Weights of a small transformer language model: no biases in attention or MLP, 9754 steps.
MLP neurons of a small language model. Each row is named by its layer, matrix (up: input weights) and neuron, and shows model dimensions 64-191. Each number is 128 + 24 x the weight over its row's rms, rounded and kept within 0 to 255.
Before each neuron's rows, "fires in" lists the words (lower case) most often at its 100 highest values on Wikipedia text that the model never trained on. A number after a token or word is its count.

fires in: "the" 51, "s" 10
L10.up1518 [120  95 131 133 111 137 138 122 104 160 158 136 137 116 115 148  87 167 102 141 115 120 109 103 120 143 144 165 138 165 145 156 119 160 136 146 136 145 141 142  91 186 130 103 104 149 139 140 125 111 110 117 133 154 113  54 147 149 170 111 132 160  86 139 101 135 125 140  91 106 139 134 131 136 106 123 107 125 113 124 141 127  89 162 112 124  70 147 142 112 133 162 159 146 105 130 124 115 121 128  69  95 136 122 133 135 140 108 132 135 113  83 162 165  87 139  96 118 167 145 140 114 109 126 122 157 144 153]

fires in: "it" 57, "there" 10, "shatibiyyah" 6, "what" 5
L5.up1324 [108 139 125 182 147 100 118 148 108 129 120 147 109 117 107 153 142 110 141 172 115 125 145 138  96 130  88 106 181  94 139 147 129 146  81 124 111 161 111 126 114 156 145 175 146 120 153 132 140 145 157 110 137 131 153 131  98 111 168 169 157 101 116 146 162 163 165 114 108  86 108 114 139 126 122 136 141 118 138 111 146 130 119 122 158 156 133  85 101 140  87 108 112 121 148 149 108 138  87 150 121 174  94 153 126  81 109 132 137 123 107 100 113 101 152 165  91 135 114 116 147 124 119 102 148 112 117 125]

fires in: "in" 82, "at" 5
L8.up1074 [136 180  93  70 149 138 125 121 140  77 177 116 139 134 131 132 127 120 104 122  90 117 110 129 153 109 137 147 147 138  78 145 123 121 111 153 103 143 143 159 113 152 141 126 138 121 148  91 172 110 124 102  90 122 161 124  91  96 132 122 100 191 122 149 129 145 140 126 172 147 159 142 139 118 122 103 163 137 145 139 109 109 130 142  95 148 163 121 136 105 112  95 130 153 156  85 135 143 142 106 107  92 130 146 107 101  91 139 122 121 100 136 152  98 125 128 109 142 152 133 148 124 132 133 132 148 127 129]

fires in: "between" 51, "both" 18, "either" 8, "of" 5
L5.up61 [101 143 133 153 129 132 145 136 128 153  92 134 139 169 102 115 153 139 144 164  91 162  85 180 144 179  96 160 107 120 133 124  95  82 109 170 119 153 137 117 143 181 149 121 101  78 148 121 153 141 112 130 130 149 134 144 139 115  76 108 159 104  97 104 128 125 112 160 103  88 139 134 117 107 137 126 139 122 150 107 136 126 124 132 131 139 118 103  95 116 156 106  88  87 143 104 123 172 149 131  91 150 119 136 113 143 102 118 101 102 113 169 100 141 140 109 136 141 140 138 130 114 109 107 142 164 112 144]

fires in: "in" 45, "it" 7, "s" 5, "is" 4, "a" 4
L8.up1581 [126 144 145  87  91 162 138 120 123 131 155 130 119 173 107 143 175 156 121 164 137 115 138 104 135 127 186 149 161 131 142 120 128 106 173 113 116 118 141 110 134 155  97 151  77 101  71 163 166 130  99  94 122 137 141 161 171 110 127 116 147 151 149 159 167  91  81 133  87 151 107 124 164 127 117 135 142 166 109 119 145 163 110 170 111 175 123 129  84 131 102 120 129 159 108 135 152 125 163 124  93 118 135 119 120 111 133 130 140 104 113 139 156 112 134 162 108 131 143  95 102 121  99 145 123 162 125  81]

fires in: "of" 29, "and" 23
L8.up127 [114 135  88 162 185 133 129 132 108 170 135 143 102 100 144 106 147 104 105 100 117 130 149 118 159 113 145 115 215 124 116 106 100 119 130 141 125 106 149  93 182 111 166 141 121 118 128 132 150 113 101 126 127  89 146 114  80 121 125 165 141 133 127  89 108  89 152 151 142 140 145 130 126 152 133  58 130 162 141 100 162 140  80 117  96 107 113 131 140 169  97 173  93 128 153 127 141 130 118 123 159 144 132 115 134 131 157 135 162 105 105  86 160 162  80 141 129  96  88 127 154 108 122  97 154 111 126 121]

fires in: "a" 32, "in" 11, "more" 9, "many" 7, "any" 6, "all" 5
L8.up1067 [131  90 162 163 176 163 142 151 109 126  90 126  94 137 143 111 127 157 182 182 134 109 103 101 112  87 130 118 110 137 169 165 140  96 106 150 141  93 113 144 126 152 152 113 130 114 120 102 132 129  86 132 149 113 138 142 104 102 104 142 149 167  83 123 162 132 163 126 142 177 130 129 169 106 155 141 144 145 154  79 121 122 122  98 105 131 135 109 143 130 119  89  94 117 123 128  96 132 137 126  84 131 151 109 132 112  92 113 163 154 109 144 129 145 142 152  74  98 117 144  98 119 125 153  98 116 143 124]

fires in: "has" 27, "have" 17, "had" 14, "having" 4
L2.up563 [ 95 133 111 147 136 136 153 140 139 102 176 138  97 131 103 117 136 108 130 116 169 140 107 128 136 107 148 110 161 120 124 146 139 159  96 170 109  87 137 116 144 129 110 165 175  88 142 194 142 147 120 119 113 103 109 133 109 119 121 124 131 137 156 116 101 164 130 129 166 110 105 153 123 141 167  66 133 100 119 110 172 123 113 151 137  93 116 124  78 137 140 128 112 134 151 120 109 129 152 133 125 107  78 133 124 110 131 115  85 118 120 116 113 150 111 146 101 124 114 121 139 126 157 113 133 154  86 171]

fires in: "there" 30, "well" 10, "work" 9, "it" 7
L10.up1372 [124 144  97 173 126  62 125 112 124 136  96 117 117  79 119 124 101 119 127 133 142 122 130 132 124 126 134 148 141 136 123 129 108 124  88 101 117 112 161 127 103 141 123  79 119 148 141 151 176 117 139 134 111  84 127  82 151 108  63 117  80 139 124 134 163 103 142 127 116  83 151  94 120  95 137 183  88 139 151 150 135 127 146 120 136 133 141 121 111 146  93 109  93 147 125 113 134 136 105 170 145 100 111 141 160 133 147 145 100 135 105 154 145  80 150  93 165 161  67 140 138 158 130 111 143 129 107 138]

fires in: "0" 54, "a" 7, "from" 6, "had" 4
L5.up842 [109 123 161 154 131 106 159 162 154 148 133 103  92 170 134 116 123  88 123  82 100 155 147 141 146 128 132 125 168 134 178 139 131 146 106 129 135 125 129  89 125 160 135 129 156 127 145 120 132 132 152 130 115  84 141 119 147 107 138 180  68 161 119 166 128 172 118 115 128 124 156 101  69 101 110 154 117  97 128 141 139  89 152 134 111 122  88 161 100 140 110 136 153 206 111 136  97  91 128  99 133 127 130 132 109  99 145 173 140 120 131 119  87 127 125 135 118 132  92  94  90  95 147 123 119 139 125 119]

fires in: "of" 56, "weichel" 5, "high" 5
L2.up1102 [149 114 149 143 162 143 112 115 153 147 170 122 118 131 108 157 115 151 150 113  71  97  92 112 148 139 122 106 131 134 147 129 157 143 105 168 153 126 132 111 146 120 140 111 122 114 118 116  96 140 132 184 168 139 100 143 136  78 134 127 110 135  77 149  79 138 133 136 118  81 125 138 120  71 101 135 101 129 132 128  85 116 100 125  99 124 128 148 123 104 136 107 127  89 151 166 165 130 104  86 153 132  85 134 128 191  85 101  80  96 167 119 143 128 148 164 101 131 132 125 114 134  85 108 136 142 147 128]

fires in: "is" 34, "has" 16, "was" 12, "being" 7, "and" 4, "have" 4
L10.up601 [175 130 134 128 117 132 144 115 124  97 136 112 109 109 112 163 113  96 156 113 119 192 125 178  77 136 174 173 154 123 123 141 131 164 143 121 134 136 105 116 138 139  87 154 123 127 128 145 159  90 119  90 122 131 142 139 127 133  98 121 167 144 150  93 126 113 141 113 110 134  97 130 111 161 150 155 126 152 186  65 112 155 117 141 149 156  72 103  83 108 158  91 153 148 158 150 116 121 147 117 125 154 131 106 149 140 120 115 135  83  76 120 125 164 143 128 138 132 133 112 112 145 127 185 118 114 141 143]

fires in: "at" 35, "all" 13, "john" 8
L10.up1249 [114  88 142 128 101 156 151 127 141 117 145  94 129 105 149 141 112 142 155 132  84 150 155 145 103 168 131  96 122 107 137 147 102  96 113 134 160 146 119 149 135 158 135 154  87 137 140  63 115 135 127 150 109 131 110 143 127 130 122 182 163 151 151 151 122 121 121 162 117 137 137 100  78 143 150  96 106 120 140 164 124 130 136 143 108 116 147 131 100  77 111 129 134  95 115 113 127 137 117 159 159 118 115 136  84 117 114 164 129 112 103 102 143 110 144 141 132 142 116 163 152 195  55 147 125 179 173 145]

fires in: "main" 23, "very" 9, "new" 6, "s" 6, "most" 5, "entire" 5
L5.up1337 [124 153 135 103 121 129 163 145 135 155 120  88 118  90  85 131 155  96 176 118 118 128 108 126 163 136 186 144 130 148 159 145 145 127 132 149 159 129 127 133  97  95 137 123 136 167 128 132 120 150  97 108 108 121 141 142 133 105 155 132 127 140 139 157 129 141 110 155 120  85  85 134 155 137 149 136  78 162 108 142 105  94 133 126 152 106  87 115 125 127 139 120 133 102 151 116 136  93 166 167 131 160 137 135 125 140 129 151  90 103 103 131 143 109 109 145  86  83 104 155  39  93 155 119 134 183 125 109]

fires in: "of" 84
L5.up1207 [125 161 146 102 104 126 149 152 126 104  91 116 120  98 190 126 139 129 161 109  99 120 121 133 158 117 130 141 124  99 124 117 116 108 126 151 125 109 141 160 140 107 118 117 117  98 187 175  91 139 138 104 150 131 121 164  79 125 160 131 183 156 146 117 119 102 190 122  98 115 145 143 146  71 129  99 168 136 158 161 143 140 160 128  79 123 117 158 140 121 141 164 115 121 128 151 143 131 123 149 126 114 111 144 101 123 125 109 155 108 125 126 133 142 110 185 111 117 117 114 106 100 109 148 163  98  84 143]

fires in: "were" 14, "had" 11, "0" 7, "under" 7, "from" 6, "a" 5
L2.up1587 [115 113 139 172 136 127 154 135 123  75 170 108 125 183 107 167 126 153 126 142  92 123 150  87 104 137 140 133 138 156 145 111  90 169 167 122 116 152 112 120  92 114 123 133 143 108 114 100 162 165 117 145 142 140 132  84 126 132 172 105 135 116 115 125 125 121 134 112 149 119 144 103 134 185 118 102  87  80 102 123 105 132 125 105 131 147  90 144 175 187  91 157 139 147 110 107 144 135 161 144 156 133 146  77 133 137 177 108 159 116 127 100 128 102 149 129 105 108 112 137 142 125 140 143 123 131 129 164]

fires in: "the" 56, "once" 6
L5.up255 [152  99  81 126 147 157 163 160  89 143 140 153 101 136  60 126 121 156  77 111 105 143 128 141 140 108 145 175 156 150 170 139 131 112 135 130 121 151  98 129 139 118 126 169 101 126 115 128 136 116 122 136 133 139 110 139 133 125  92 142 111 136 113 139  97 138 137 134 102 148 123 130 117 157 129 149 135 179  96 121 128 162 111 122 100 143  92  94 137 114 125 173  96  79 159 130 105 118 141 143 153  80 125 134 125 180  81 131 132 152 137 198 149 131 143 139 157 103 127 165 123 117  78 115 111  83  90 125]

fires in: "in" 42, "by" 11, "from" 9, "of" 8, "announced" 4
L8.up1177 [148 154 154 185 163 160 129 158 173 137  99  74 100 123 131 178 140 114 153 111 123 143 124 107 106 138 101 112 127 138  97  73 107  98 101 129  73 172 115 127 140 172 116  92 152 156 108  98 128 129 110 113 121 146 172 156 150  97 113 129 142 118 129 161 159 154 130 127 153 106 142 125 125 109 149 115 139 144 121 109  97  95 127 130 126 142 142  94  97 136 134 128 146 131 116 123 118 140 141 113 120 156 118 110 122 165 133 137 130  80 129 119 158 125 135 153 122 114 156 120 107 133 102 121 153 134 135 114]

fires in: "s" 44, "own" 5, "first" 5, "high" 5, "his" 4
L8.up342 [117 123 107 108 127 136 140  62 117 124 115 134  96 122 140 166 111 139 123 112  98 101 150 123 127 116 129 117 135  94 169 121 108 103 142 123  97 137 119 135 118 165 119 147 150 113 152 104 115 123 115 122 117 123 129 141 110 147 148  95 100 156 122 127 128 151  66  94 115  74 128 114  91 143 152 105 131 141  99  97 175 121 107 160 128 144 147 120 158 148 111 129 108 107 128 165 134 137 126  92 112 172 159 100 139  90 120 129 147 120 124 155 119 156 117 145 147 115 147 121  98 127 127  97  79 164 144 118]

fires in: "of" 31, "25" 5, "100" 5, "1" 4, "10" 4, "present" 4
L5.up1298 [164 118 115 137 157 148 130 121 110 124 130 141 130 137  44 165 133 142 129 120 134 145 126 129 157 141 114 100 134  98  84  74  87 156 127 111 140 154 108 142 130 144 113 108 153 115 136 109 163 125 158 169 144  97 115 133 125 169 154 117 151 167 145 135 147 142 126 180 129 122 102 144 116  84 124 162 133 107  98 152 179  76 150 110 116 138 106 135 164 161 126 139 125 119 120 170  97 116 145 126 125 136 110 145 103 125 102  87 131  91 187 141 109 156 137 152 103 132 141 108 128 136 105 123  99  95 109 144]

fires in: "of" 33, "de" 13, "from" 11, "an" 7
L8.up1306 [149 167 188 128 119 176 138 143 161 133 134 125  68 132 145 122 123 103 116  80 143 130  97  94 124 117 109 123 148 125 173  91 131 111 155 113 111 151 132 181 123 146 142 119 120 101 145 125 141 114 144 127 158 157 111 129 125 109  86  97  83 159 144 139 146 133 116 119 150 144 114 132 162 102 151 117 158 100 146 123 108 129 177 144 121 172 138 141 152 124 142 123 144 126 147 155 130 175  65 114 134 145 137  95 146 102  97  76 153  98 123 125 142 135 115 118 134 151 123 147 151 120  80 137 142 129 126 107]

fires in: "s" 17, "medal" 11, "career" 9, "goal" 8, "regular" 5, "played" 4
L2.up1367 [144 114 143 138 137 101 143 148 100  97 129  81 146 122 148 142 182 127 119 102 103 128 137 139 125 143 142 134 143 131 116 124 109 164 111 175 151 117 142 137  95 139 134 145 180 135 157 149 152 125 162 102 138 140 117  97 135 128 121 131 102 104 106 105 105 129 207 131 115 153 122 147 105 158 182 123 119 102 131 151 133 162 142 146 117 142 109  86 145 126 141 120 110 124 143 129 127 125 158 105 110 105  62 171 123 133 125  87 120 150  96 147 130  98 112 148  70 106 129 155 103 104 158 101 145 110 143 101]